config.toml
activation = "swiglu"
norm = "rmsnorm"
norm_eps = 1e-05
parallel_block = false
init_std_o = 0.0
beta1 = 0.95
final_lr_fraction = 0.1
dataset = "wikipedia_en"
MLP neurons of a small language model. Each row is named by its layer, matrix (gate and up: input weights) and neuron, and shows model dimensions 48-143. Each number is 128 + 32 x the weight over its row's rms, rounded and kept within 0 to 255. A neuron's up and down rows have the sign that makes its largest values positive.
Before each neuron's rows, "fires on" lists the tokens most often at its 100 highest values on Wikipedia text that the model never trained on.

fires on: "ed ", "ated ", "as ", "fied ", "es ", ". "
L5.gate50 [110 127 128 126 133 105  95 204 163 143 136 186 120 153 100 194 125 117 102  86 142 102 120  98 126  78 131 153 161  83  89 156 125 145 116 127  89 114 161 109 190 112 116 145 115  23 152 133 139 146 130 109 142 157 117 141 136 146 106 119 111 141 103 130 103 137 166 126 140 143 102  97 103 133 142 116 173 118 155 157  60  58  78  95  65 134 173  74 153 140 137  84 127 146 104  49]
L5.up50 [ 99 204 135 119 150 128  90 169 118 104 136 136  99 143 162 107 108 144  57 113  73  69  90 107  70 109 177 128 113 114 145  56 163 143 130 134  94  66  57 132 158 129 214 136 153 116 161 142 145 149  78 139 113 112 138  95 142 154 118 128 134 141 142 116 108 194 197 160 110 153 142 124 134 125 116 111 170 178 199 126 170 132  99  73 117 157 206 185 139  95 142 132  86 141 141  64]

fires on: "\n\n", "ised ", "ed ", "ted ", "ated ", "ected "
L8.gate482 [163 122  92  80  84 118 120 152 163  91 103 113 106 135 158 122 143  99 180 140 175 113 206 129  68 156 123 161  53 136 143 125 166 142 128 130 181 114  89 164 103 174 111  88 168 103 148 124 148 148 127 132 129  73 116 100 124  90 167 109 102 128 141 240 149 144 110  58 141 106 191 166 105 130 115 136 124  77 137 176 106 106  77 115 164 111 170 125  84 162 179 125  83 129 146 117]
L8.up482 [196 110 105  77 120 118 179 198 156 168 142 161 116 133 109 159 144 105  96 115 109 156 137 166 153 117 142  94  98 128 170 162  96 158  84  84 125  69  76 127  99 133 186 175 183 135  79 122  92 153  80 136 136 165 163 131 103 129 147 189 120 113 184 141 144 107 168 122  77 183 102  71 135 119 126 156 139  78 103 201 147 140 163 174 154  67 101 135 126 103 152  80 107 172 145 118]

fires on: "The ", "A ", ": ", "Its ", "became "
L5.gate234 [151 110 115 153  85 107 104  83 142 116 111 108 139 151 131 109 153 128 146 131 165 153 226 142  68 151 167 118 111 200 124 169 159 126 129 182 138 165 156  61 144 140 101 119 113 173 116 154 101 146 129  75 126 181  80  91  79 131 147 142 189 119 132 141 156  76 153 123 125 111 184  90 134 136 112 101 111 110  84 144  98 123  99 113 156 130  79  48 102 148 125 123 137 104 123 167]
L5.up234 [164 110 128 137  93 100  81  90 148 110 126  84 143 158 123 138 138 146 148 164 162 158 204 143  57 149 136 126 124 160 121 144 146 124 129 198 110 203 151  79 175 134  63 112 105 176 102 169 138 167 141  75 114 189 102 122 105 123 161 144 151 122 142 172 172  78 116 138 122 118 135  86 129 136 139 147 132  83  89 101  81 103 106 106 115 102  86  62 150 137  93 112 151 124 122 118]

fires on: "This ", "this ", "these ", "She ", ": ", "The "
L5.gate75 [ 61 104 100 103 131 106  95 147 122 188 126 136 167 147 139 222 193  77 174 118 136 206 128 100 150 160 122 107 117 152 107 192 112 114 158 170 128 122 169  91 103 118 126 133  93 163  85 124 113 125  60 100 137 140 129 109 153 158 139  91 105 136 101 134 100 108 157 151 163 149 157 117 137 104  88  79 123 157  93 120  34 141  83  88 162 171  91  46 142 134 121 130  85  82 138 129]
L5.up75 [191 110 154 105 128 115 171 146 197 106 132 146 108 137 141 154 156 108 187 193 133 155 125 133  53 202 140 124 123 100 121 174 132 216 128 154 105 123 112 164 141 113 100  95  98 135 153  92 161 109  93 168 130 131 138 129 134 180 114 115 144 107 132 214 125  90 110 120  88  76 108 139 215  99 132  99 131  98  98 116 116 135 128 101 122  96 137 113 142 187  99  75  85 120 118 106]

fires on: "/", "rol", "ch ", "his ", "thre", "office "
L4.gate295 [133 161 120 102  94 152 134  40 138  46 107 108 134 116 172 139 108 154 153 102 107 189 145  80 121 130 151 103  88 102 148  57 146 100 139 152 132  97 110  74 113 143  77 131 167 140 112 105 103 146 120 163 164 140 135 168  84  94 171 180  94 137 175 105  96 158 127 148  85 131 107 141 116 127 138 108 135 149 122 145 121 141 149  86 156 124 113 110 176 121  64 142 134 189 134 114]
L4.up295 [131 121 118 152 157 173 128 106 164 156 113 168 172  91 124  94 119 190 191  89 168 159 127 121  59 134 138 123 127 130 107 150 107 133 142 148  55 115 179  53 143 138 159 149 209 133 143 116  71 125 113 146 100  86 139 149 179  81 152 129  40 165 128 128 174 128 105 156 151  62 144 120 137 160 143  63 111  92 134 145  87 162 134 100 164 141  64 106 123 148 141 142 119 134 134 110]

fires on: "es ", "s ", "ts ", "uses "
L8.gate266 [101  88 138 139 107  92  96 158  63  77  92 159 177 103 157  75 172 129 122 122 118 111 197 136 102 141 140  75 108 129 183  89 232  91 147 111 144 128 198  92 107 185  79 130 146 121 188 141 129 188 123 102  60 101 117 100 105 117  69 110 146 136 160 154 151 102 110 108 128 167 141 138 197 147 152 118 150 169 135 112 130  91 105 108 132  67 124 125 130 176 156 134 108 179  96 171]
L8.up266 [128  89 136 134 127 142 132  94 111 215  91  96 148 176 135 132 160 195 141 161 163 129 176 101 160 116 100 164 137 103 120  86 136 177 205 148 136 144 119 108 138 145 171 161  61 138 155 162 133 115  41 165 120 115 174  95 126 132  23 122 191 130  91 144 122 141  91  95 156 101 170 150 154 159 141 107 182 131  45  80 106 143 133  85 158  85 123 117 167 120 140 101 138  98 126 147]

fires on: "ed ", "ated ", "ised ", "ous ", "d ", "ked "
L7.gate462 [172 118 135 112 169 142 144  97 106 116 134 192 137 175 107 133 170  66 135  58 154  97 144 133 132 161 155 148 120  51 132  95 165 107 123 120 131 150  91  99 103 112 151 110 161  90 182  83 210  78  95  75 135  62 113  65  93 163  95 186 110 138 122 131 107 146 137  68 152 190 151 103 100  92  92 109  89  86 102 138  68 134 122 109  97 121 129 103 151 159 114  95 156 118 155 142]
L7.up462 [151 121 130 105 178 127 131 114 131  45 124 181 159 145 117 152 182  44 135  98 142  87 166 106 170 167 169 131 134  57 138 120 121  81 139 140 139 170 131  98  96 112 161 109 174 107 158  75 177 110  92  89 148 102  98  81  80 157 133 174  85 203 106 121 119 173 127  85 153 157 152 103  97  94 103 127  63 142 108 139  68 121 126  94  81 122 121 101 132 162 119 111 157  93 161 144]

fires on: "s ", "es ", "ed ", "ised ", "ated "
L7.gate501 [157  61 143 164 131 139 103  81  93  93 127 115 101 154 122 157 169  81 119 101 127 139 175 145  83 133 165 145 122  99 102 129 193 142 170 116 167 128 104 125 101 140 137 152 123 108 151 145 143 104 192 130 170 116 157  98  86 150 104  72 179 102 145 110 117  96 162 123 161 117 176 140 122 111  58 151 165 104 106 127 116 181 105  66 111 122 126 157 107 128 119  93  92 160 146 163]
L7.up501 [123 121  78 121 148 104 221  99 146 134 126 107 150 123  73 182 162  86 130 159 104 133  88 141 161 122 103 129  73 141 157 181 111 114 144 107 156 137 125 169  92 110 192 138 194 144 101 186  76 129 154 112 159 131 106 156 114 128 147 137 119 188 116  99 100 116 110  88  99 167 130 135 134 117  83 122  87 182 102 180  93 137 143 161 122 121  77 113 115 152 127 232 140 119 205 123]

fires on: "ef", "States ", "journ", "als", "sour"
L4.gate246 [163 155 115 134 139 136  94 132 124 144 121 111 157  64 138 110 136 159 171 197 138  61 136  89 180 117 141 147 130 159 104 126 146  99 143 156 165 106 138 150 171 141 130 126  78 171 114 119 138 122 130 170 128  78 125 105 105 101 100 116 123 131 128 107 165 142  66 116 166 119 119 189 150  70 163 143 104 153  19 157 127 120  71 124 146 138 154 133  87 190 133 139 167 128  80 107]
L4.up246 [149 139 116 165 139 128 133 147 117 132 129 119 137  61 123 108 120 183 125 128 142 101 110 130 149  74 124 147 117  94 120 175 172 143 139 154 118 143 175 133 154 138 113 111  74 184  82 140 161 124 151 146 110 115  84 158 136 146 122 133  88 142 124 113 151 112  87  87 129 143 107 165 157  95 159 122 109 163  19 126 132  93  83 144 108 108 133 166 120 182 150 113 178 152 105 117]

fires on: "ite ", "ore ", "do ", "played ", "game "
L3.gate453 [137 126 123 110 177 142 113 125 143 132 253 143 141 113 121 148 197 106  43 144 150 132 131 109 121 169 128 116 125 118 122 130 255 138 117 137 150 142 127 120 116 145 124 109 179 136 159 140 167 165 102 103 124 106 141 126 150 112 137 163 110 164 138 137 136 145 172 119 122  98  93 113 150 121 131  41 100 136 143 161 136 100 144 131 124 145 121 118  63 110 132 102 149 146 115 107]
L3.up453 [162 131 140 123 163 157 124 123 120  74   0 121 118  89 125 123  17 126  31 142 143  99 133 138 141 129 147  99  53 104 128 104 120 113 128 141 141 115 115 142 167 112 131 141 105 127 138 124 159  87 121 166 101 124 148 118 136 101 170 155 126  64 134 140 129 128 122 105 123 143 107 127 116 143 140  74 135 122 162 131 152 134 141 128 129 124 133  81 141 144 148 126 147 126 146 138]

fires on: "Se", "ater", "bur", "Bur", "mater", "Dun"
L2.gate185 [115 154 147  89  80 161 144 104 183 140  91 131 201 157 169 166 108 154  98 144  99  96 156 150 109 120 157  77 117  75 139 158 159 146 139 160 128 159 184 111 154 111 134 134 167 151 117 154 159 165 173 135 159 164 145 134  89 158  39 126 115 171 151 166 145 106 143 171 113 101  60 121 182 157 134  79 107 170 103  97 115  84 126  94 146 135  94  48 124 172 117 115 118  54 175  61]
L2.up185 [117 125 149 127  54 132 141 109 134 158 123 122 155 171 163 154 138 145  76 157 101  89 135 149 109 111 165  91 124  62 141 162 143 140 117 163 109 172 180 111 164 123 144 130 177 138 127 176 166 160 168 140 160 132 151 117  83 166  67 115 152 177 169 159 168 123 152 180 133 119  67 144 166 153 107  68 108 128 114 119 128  70 104 100 145 142  95 100 127 237 101 122 115  55 160  59]

fires on: "pre", "He ", "Pre", "bre", "Year ", "It "
L7.gate344 [105  96 131  98  99 152 222 138  84 188 128 179 147 156 185 117 183 148 107 126 146 153 166  96  85 104 109 149  84 175 145  90  94 177  99 109 133 124 167 119 124 115 115  83 126 113  96 159 155 130 123 121 145 151 114 129 168 131  89 151  67  73 104 184  76 123  96 129 115  97 217 177 125 169 123  98 164  91 120 108  82 132 125 158 130 106 119 136 163 198 216 133 152 114 147 147]
L7.up344 [ 91 140 140 106 168 121  85 116 101 107  68 104 161 178 144 182 164 161  89 109  85 180 146  74 130 143 110 108  83 139 121 112  50 163  80  85 170 120 133  78 104 133 126  59 178 146 161 187  90 180  72 127  97 117 165 132 162 131 152 128 115 114 115 107 116 127 113 159 172 129 125 210 145 117 152  64 119 137 116 114 151 135  98 108 135 139  92 106 114 170 129 150 134 110  84 121]

fires on: "-", "'", "le", "one ", "der "
L8.gate320 [157 109 144 124 181 136 110 146  83 117 111  91 159  79 196  85 107 109 175 125 119  92 133 165 152 184 111 189 128 116 165 165 120 115 126 137 121 161 190 131 148  91 102 139 131 204 173 129 165 161 166  97 118 149 101 103 141 123 130  97 176 128  89  95 158 144 148 140 113  64 142 141 124  82 138 172 147  63 136 153 123  51 119 117 132 158 194 118 144 141 145  60 172 146 154 146]
L8.up320 [ 65 115 129 112 119 124  62 156 200 149 102 153 156 106 171 136  93 157 157 107 138 140 122 134 174 105 117 122 175 150 135 110 207 156 109 146 125  53 153  96 136 137 121  86 152 127 115 213 151  91  99  60 104 181 121  78 105 106 129  83 131 160 107 101  88 169 144 137 100 135 101 161  74 138 133  94 114 153 151 164 178 129 112 127 148 177 199 178 180 123 108  99 150 170 147  80]

fires on: "more ", "most ", "in", "v", "very ", "ography"
L8.gate249 [181 132 155 115 193 191 194 101 112  97 152 108 147 162 121 170 137 116 149 117 167 107 144 138 165 177 166 116 163 114 126 122 100 119 141 200  76 148 165 164 113 130 183 117 108  75 173 104 157 109 161 103 110 108 128  86 105 141 174 140 164 128 156  96 157 156 105 113 153 189 111 128 189  51 145 103 128 179  73 149  91 138 116 171  72 130 122 115 134 141 152 146 144 100 138 146]
L8.up249 [114 109 127 145 145 144 107 140 103 121 156  86 120 103 126 119  98 141 186 163 102 109 131 134 159 127 112 157 121  95  81 139 113  98 181  99  78 226 161 130  83 159 119 122 103 107 112 148 101 112 158 111 113 101 122 129 111 143 143  92 215 133 183 164 182 131 102 166  97 126 198 129 101 161 149 101 142 141 132 153 102  83  94 165  72 203 132 108  90 171 136  98 110 131  94 132]

fires on: "He ", "Arm", "ore", "Gl", "Candidate ", "gl"
L3.gate165 [ 75 125  93 163 191 128 153 102 161 141 121 125 139  98 102 172 103 143 122  99 163 112 197  76 130 103 128 125 136 110 104  98 105 154 133 163  96 120  55 145 100 146 107  78 182 174 133 148  79 142 162 133 173 163 120 150 138 118 112 120 177 118  76 143  96 116 103 118  88 112 204 122 138 191 142 119  91 129 118 115  91 141  95 150 172 121 188 145 138 137 129 173 121 213 117  91]
L3.up165 [ 87 123 115 132 168 138 178  90 171 149 136 143  66 106  97 135  91 141 111 130 151 131 129 100 125 108 126 133 108 108 119 136 107 139 133 153  94 105   7 160 133 150 113 130 189 202 117 149  76 120 130 130 163 169 128 173 165 136  98 111 161 134  84 145 115  94  95 107  62 125 187 120 162 165 145 104  79 144 113 120  86 146 109 133 163 127 134 129 118 116  88 144 112 167 147 101]

fires on: "He ", "She ", "he "
L5.gate112 [131 179 129 156 101 117 154 130 146  97 119 131 147 126 131  93 143 109 188 105 126 154 157 113 110 140  84 133 156 167 132 120 144 121 130 105 123 193 131 135 111  75 129  45 113 119 129 140 128 140 189  81 110 182 110 113 164  95 115  83 141 150  79 236 109 144  82 101 103  84 166 127  96 165 158 129 158  63  65 105 141 120 105 159 193 106 141 116 153 143 193 113 157 132 122 128]
L5.up112 [121 119 118 160 135 136 137 137 147 140 164 114 147 143 149 167 146 172 127 138 132 201 167 145 113 151 123 121 166 125 100  87 131 175 152 203 142 104 110 135 103 137 227 202 136 151  95 159 118 138 111 122  78 158 109 162  80 117 137 124 110 157  59  75  88 127 134 159 175 119 135 115  98 140 106  73 139 178 117 109 108 121 102 111 102 164 144 105  93 125  32  93 116 174 154 153]

fires on: "by ", "der ", "th ", "election ", "built "
L5.gate295 [106 100 104 146 164  89 116 142 119 100 138 156 134 148 119 112 141 129 110 128 128 102 144  97 120 187  85 134  99  75 130   6 211 129  92 150  65  76 100 103 156 103  94  21 115 122 126 113 181 139 102 108 122 123 159  90 144 118 137 173 107 169 122 135 110 104 152 204 170 134 118 134 148 166 101 153 121 140 135 155 174 109 170 192 113 150 159  90 116  85 168 157 154 108 130 122]
L5.up295 [102 170  73 144 128 132  92 116 167  47 189 118 158 104 107 145 104 142  87 127 174 167 108 105 111 126 126 174 104  98 147  86 137 101 103 181 108  74 147 162 141  64 112 124 123 178 164 103 106 159  93 153 119 135 171 163 105  96 152  82  71 108 114 140 115 119 120 136 149  97  66 135  30 162 150 101  52 135 109 136 157 160 173 109 150 128 158 113 118 156 159 151  95 121 103 114]

fires on: "\n\n", ". ", "or ", "ent "
L7.gate164 [155  78 103 108 100  86 138 124 115 134 163  98 163  94  60 187 160 103 150 177 194 156 146 107 116 138 144 107 131 112 139 142  65 172  90 140 120 183  97  78  76 104 131 184 154 133 110 102 106 127 142 127 116  94 116 144 140 132 159 144 185 148 174 129  61 162 115 132 146 173 155 111 130  63 137 141 108 125  83 131 184 123 154 134 132 163 157 144 115 103 117 140  80 128 129 124]
L7.up164 [131 137 107 114  67  61 120 152  98 104 169  84 121 118  82 136 163  79 164 203 155 163  82 134 135 133 147  88 185 101 110  98  90 150 108 151  76 159 102 154 125  96 149 160 130 154 150 110  97 132 104 180 126 109 131 147 141 116 152 113 145 143 193  92  79 158 141 144 161 135 139 147 147  95 128 139 157 114 136 145 111 108 128 150 108 100 125 146 109 111 104 163 128 133 197 135]

fires on: ". ", "he ", "ad ", ", ", "s ", "i "
L5.gate358 [135 104 133 114  99 141 164 149 115 128 155 106  87 140 104 112 157  84 179 155 171 149 165 125 121 111 120 140 149  97  89  68 143 130 139 157 105 128  64  72 113 139 126  50 189 132 159 145  83 120  89  90 146 151 128 126 121  78 112 146 107 128 119 131  88 104 136 135 123  93 135 132  46 136 204 131 155  69  97 128 171  90 158 175 104 137 113  87 124 162 142 107 109 171 148  97]
L5.up358 [120 154 153 102 119 181 158  95 142 110 129 121 130 236 127 155 196 102 112 108  72 119 114 131 141 163  92 128 184 154 137 149 141 151 166 135 131  61  96  29 100 127 171 163 117 176 130 149 121 160  97 114 130 149 104 118 167 130 183 133  75 132  81 112 100 117 175 146 190 126 112 114 143 153  96 145 217 124 156 146 156 108  86 151 197 215 139 165 136 158 125  87 141 144 151 141]

fires on: "olog", "er", "ab", "ir", "lim", "is"
L9.gate238 [148 126 118 174 111 138  45 116  61 185 184 129 122 109  82  99 129  94 161 139 152  93 160 137 110  84 154 130 113  86  92 171 166 118 137 143  86 192 117  97 136  86  69 164 106 202 117 121 163 136 192 120 116  86  76 176 139 151 175  89 126 112 125 163 104 100 127  94 177 158 175 144 112 131 143 130 134  78  67 100 147 104 184 115  93 149 157 139 105 126 107  97 118 133 129  90]
L9.up238 [111 137 117 165  97  91  81 136  89 128 209 118 136 153 122 118 149 145 149 112 182  74 157 156 172 106 124  86 153 143 123 131 149 106 148 161 106 130 137 115 144  75 112 137 129 165 111 117 120 106 137 134  94 127  91  89 101 143 145 110 156 163  92 114  97 163 144  54 145  98 125 143  47  79 144 109  87 154 115 155 113 134  94 106 134 133 166 158 144 118 109  99 134 158 129  67]

fires on: "as ", "es ", "s ", "See "
L9.gate35 [123 125  86 163 147 107  71 126 139 118 126 140 142 148 144  85 149 108  80 125  87 154 164 204  85 121 159  99 154 129  92  79 155 128 150 138 104 148 193  68  94 145 110 164 111 136 103 112  94 144 123 130 130 115 134 114 129 127 120 168 133 106 179 130  84  77  65  92 112  99  86 126 203 168 112  98 173 123 113 130  92 111 153 152 167  99 109 113 108 168 211  87 186 160  85 118]
L9.up35 [133  87 167 178 166 119 145 122 141 114  75  76 101 192  70 118 135  84 139 127 106 118 121 136 101 106 157 162 147 210 101 142 139 148 165 152  86 107 134  82 155  85 100 162 158 130 144 112 130 127 152 138 139 130 164 193 112 118  73 167 154 160 128 139  85 116 106 128 111 143 144  89 115 135 108 146 119 154 189 121  83 171 155 120  90  85 101  64 116 100 127  95 101  93  86 149]

fires on: "Al", "journ", "ou"
L4.gate392 [105 105 152 150 126 164 116 126 162 146  90 174 112 146 110 103 109  94 138 152 165  98 141 158 150 112 138 171 163 123 170 183 170 171 113  89 169  80 180 179 148 141 122  63 130 141  78  91 184 152 114 155  83  64 163 120 167  97  50 127 115 146 163 143 138 123 155 109 143  73  97 148 116  68 204 115 122 162 120 126 146 104  67 136 153 121  93 187  75 164 182 124 105 171 108 136]
L4.up392 [141  66 120 104 148 121 121 111 137 120 132 160 101 147 158 108 191 143 105 112 188 137 105 144 159  98 155 129 207 120  94 142 120 190 147  97  94  98 162 180 131  97  65 104 137 151 129 122 167 154 164 111  93 122  92 145 142 155 108  96 135 207 116 138  40 106 133 128 128 135 141 182 118  74 166 151 132 141 131  95 222 163 136 157 152  75 122 183 118 123 198 170  79 105 139 127]

fires on: "in ", "for ", "one ", "th ", "-"
L9.gate155 [ 86 114 103 144 180 139 109 158 114 160 129  84 141 105 192 121 119 108 142 138 157 123 175 135 136 151 119 169 147  93  99 120 176  97 144 139 112 159 221  92  92 151 142 105  41 170 171  97 190 134 126 130 147 125 123 112 129 140  76 107 135 154 166  79 120 121 171 103  77  94 123 136 140 111 122 136 119 166 118  83 198 172 119  75 126 113 122 119 124 141 108  90 162 172 123 175]
L9.up155 [110 125 127 160 168 137 166 114 171 181 151 131  93 117 132 140 153 128  83 126  83 110 139 156 205 115 136 142 135 167 126 168 139  77 120 168 153 115 190 141 124 113 126 114 106 157 145  99  78 155  98 110 149 182 121  93 113  78 110  96 122 217 110  62 108 105 161 140 151 152 112 163  96 170  55 104  69 127 189  96 107 132  97 113 129  62  79 148 155 134 139 124 159 130 112 185]

fires on: "\n"
L3.gate423 [ 63 120  53  81 175  77 100 105  42 109 127 149 126 186 147 165 108 142 153 134 136 111 127 102 114 106  69 133  91 147  93 114 162 140 134 113 117 162 155 161 116 168 151 112 115  99  68 133 120 160 167 107  83 144 123 132  74 166 200 179 178 150 176  81 144  71 158 103 158 152 116 127 148 125 110 101 109 123  98  91 153 195 132 120 107 144 154 164 141 147 146 103 150 125 149  26]
L3.up423 [161 144 147 147 140 153 151 154 146 135  70 114  59 113 103  31 116 107 133  84 122 118 139 167 135 196 145 159 181 136 174 167 132 152 147 104 136  83  58 166 126  99 105 113 103 137 139 187 115 107 157 174 106 109 114  98 138 146 105 139 113 146 113 141 137 118  63  98 104  76 186 112 127 146 139 118 160 122  98 120 105 128  25 153 104 109 131 104  93 124 150 113 107 138 169 148]

fires on: "\n"
L2.gate41 [106 119 148 141 149  91  42 136  94 103 100 207 143 177 185 114  96 138 112 138 132 125 115 138 110 156 107 150 124 174  95 114 137 141 125 168  85 116 128 164 130 137 157  81  67  91 134 133 126 151 199  99  79 141  78 113  89 160 182 173 170 103 154  64 149  88  84  45 136 127 156 170 112 153 144  82 159 123 175  94 135 166 106 137 115 107 114 154  99 162  76  57 165 154 193  70]
L2.up41 [125 141 119 182 155 154 138 149 103 149 162 136  41  65 123  74 101  98 152 144 177 168  84 150  91 124 141 166 177 113 150 241 166 163 124 123 132 122 135 160 124 119 129 104 128 101 136 150  92 121 169 148 125 102 109  95 155 131  82 118 133  91 104 193 142 100  18 102  61 145 151 113 116 163 118 148 126 100  70 100  99 138  81 184  79 172 150 103  95 124 134 122  75 132 178 143]

fires on: "No", "Pri", "Rev", "Dem", "Nov"
L2.gate325 [110 121  98 109 151 102 115 135 107 107 190  41 115  97 137 168  91 151 138 188 120  92 165 119 153 188 151 150 138 162  84 156 144 115 109 126 111 156 146 113  93 103 144  88 128 187  71 128 177 112 130 147 160 146 104 122 153 125 173 170 116 113 129 128 166 120  96  72 153 117  88 130 156 140 121 165 111 184 130 151 112  62  62 180  95  87 102 110 144 163 177  98 152 152 158 108]
L2.up325 [117  98 142  92 156 115 142 164 114 122 114  55 166 102 136 178 128 150 110 145  53 145 128 100 148 100  97 132  96 150 180 125 149 108  72 144 158 161 110  90 135 149 120  98  93 186  43 103 181 135  71 168 212 152 150 150 118 103 121 147  89 115 107  96 167 148 158 116 143 100 126 126 203  96 172 162  98 191 131 152 127 101 142  91 120  90 159 106 105 125 139 115 159 106 152 106]

fires on: "%", "Bo", "govern", "Year ", "Prov", "town "
L2.gate480 [136 154  96  85 115 155 147 149  69 122 136 120 173 159 142 135 122 219 114 158 104 131 160 101 132 133 121 141 117 117  88 106 117 194 238 164 123 147 117  76 119 175 128 122 114 117  81  92 108 143 131 119 146 128 130 124 151  72 124 162 130 114 102 136 126 168 172 119  62 130 139 138 151 105 104 162 118 106 139  61  80 165 255 120 116 132 102 110 158 154 110 129 105 135 118 147]
L2.up480 [116 167  96 109 134 136 147 124 127 178 173 115 135 109  66 154 119 176 157 152  70 138 131 103 134 138 141 112 144 111 115 160 154 132 154 128 110 163  85  72 120 171 100 140 136 149 120 138 120 149 135 103 135 137 139 137 131  29 110 104 137 151 135 164 149 104  91 110  91 106 118 101 103 116 130 153 105 149 163 162  58 128 107 134 132 127 129 131 175 191 117 111 100 128 132 116]

fires on: "most ", "known ", "only ", "more ", "ess", "ig"
L9.gate39 [170 167 124 150 178 100 219 101  88 120 173  92 139 178 113 129 173 105 198  86 112 100 166  85 104 159 153 153  85 138 135 124 129 140 125 129  95 138 146 121  96 152 171 182 103 180 140 101 103 156 153  86 119 130 139 126  52 138 158 173 192 174 117 164 151 111 101 156 122 118 121 155 138 125 109 132 125 102 101 124 107 130 169 120 146 148 151  91 119  96 100 135  75 172 121 176]
L9.up39 [ 79 121  90 142 167 129 170 102 123  87 102 125 110 127 125 137  78 139 119 191 147  98 101 163 156 147 116  95 107 135 148  51 126 110 134 138 110 156 139  88 121 110 119 115 160 127 131 126 172 118 151  90 123 156 159 127 129 168 180 144 157  75 190 113 132  44 113 182 121 157 139 167 103 142 192  93 190 174 127  94  52 100 211 145 144  62 126 111 111 164 140 131  93 100  49 145]

fires on: "se", "Se"
L5.gate497 [ 98  55 176  88  97 137 124  78 154 162  82 144 193  77 120 152 132 162 110 149  85 115 148  61  99 129 108 121 124 103 160 129 135  86 116 163 132 141 203 121 128 203 119 129 179 117 136 161 129 162 144 119 144 155 128 187 132 114 166 126  94 100 132 152 119 110 151  99 108  83 112 129 136  99 150  72 101 179 138 124  74 131 114  94  86 149 107  91  80 135 120 138 125 115 121  54]
L5.up497 [ 75 101 148  81  98 154 115 108 164 144 104 138 163  63 113 129 134 136 102 176  70 103  93  78  81 146 120 111 122 112 171 132 156  78 122 126 100 134 215 165 130 179 128 121 139 132 159 145 172 157 130 139 132 137 140 150 159  98 189 111  93  87 172 146 132 124 117 148  73  74 112 136 134 125 175  84 121 146 131 128  83 127 130  82  74 146  89 131  79 121 125 113 109 155 163  36]

fires on: "\n", "and ", ". "
L5.gate138 [132  89 137 112 158 136 103 123 174 115  93 173 135  80 106 155 110 173  94 182 141 161 199 122 152 103 135 137 155  86 180 114  59 132  81 107 105 143 128 129  98 110 108 190 116 137 168 146 131 160 137  95 124  89 145  72  97 173 110 147 116 152 105 158 139 170 122  70  94 200  59 115 114 109 112 140 108 109 170 120 132 157 163 129 108 145 133  98 142 116 208 135 143 144 126  71]
L5.up138 [145 127 131 172 118 101  89 181 157 136 108 139  91 114 106 111 173 154 152 135 142 111  85 114 141 155 161 107 164 101 143 175 166 129 104 148 142 108 115 179 148 123 204 139 153 127 148 112 106 133 129 228 135 107 102  66  99 162 110 129 134 134 119 113  70 130 163 178 148 107 136 153 106 165 112  83 127 140 152  98 166  99  55 147  96 133 205 172  94  87 206 143  73 135  84 148]

fires on: "14", "go", "Go", "20", "ight", "When "
L4.gate41 [166 151 173 162  75 165 121 127 150 120 177 102 117 156 125 122 140 112 143 150 136 132 165  67 172 107 140 114 141 112 118  86 112 176 103 185 131 203 125  97 153 143 119 106 180 103 127 104 157 144 154 170 158 120  63 129 156 132 125 123  81 167  80 124  92 187 110 140 106 155  67  98  75 155 150 127 113 187  66  84 108 114 147 177 134 123 156 128 135 144 163 137 167 130 156 148]
L4.up41 [ 97 147 117 114 102  97 126 114 167 163 132 102 129 156 161 125 107 214 119 110 118 125 118 146 120 136 139 144 146 194 143 101 162 124  68  83 154 107  90 146 144 111 197 111 159 110 208 116 124 145 126 154  99 133 131 156 128 159 139 207 136 114  56 213 150 139  47 129 167 121 145 148 133 123  98 170 107 116  77  67 153 123 124  98 166 167 123 159  82 140 170 117 105 103  69 114]

fires on: " ", "He ", "who ", "0 ", "\n\n", "— "
L7.gate329 [129 163 111 131  86 162 106 113 118  89 103  92 150 137 138 150 170  78 181 171 158 161 155 144  95 162  82 121 141 140 122 166 151 142 114 105 136 146 186  81  71 115 147 179 169  86  80 152  89 144 144  72 113 193 111 117 115 113 122 107 179 153 142 140 104  67 107 122  42  80 174 185 144 175  83 140 137 108 192 132 106 171 216 137 143 181 109 131 159 108 119 163 113 179 192 184]
L7.up329 [ 80 145  98 150 125 128 162 162 186 163 144 157 202 131 176 188 217 128 150 144 104 187  92 114 134 147 114  92 119 120  72 112 165 102 162 179 154 168 154 109 109 134 166 186 151 118 117 142 157 160 160 103 140 113 162  99 115 113 123  90 105 137  91 148  82 120 101 171 133 134 136 178 141 147 104 127 131 145 115 120  43 120 162 128 110 144 111  80 155 130 131 156 104 137 198 141]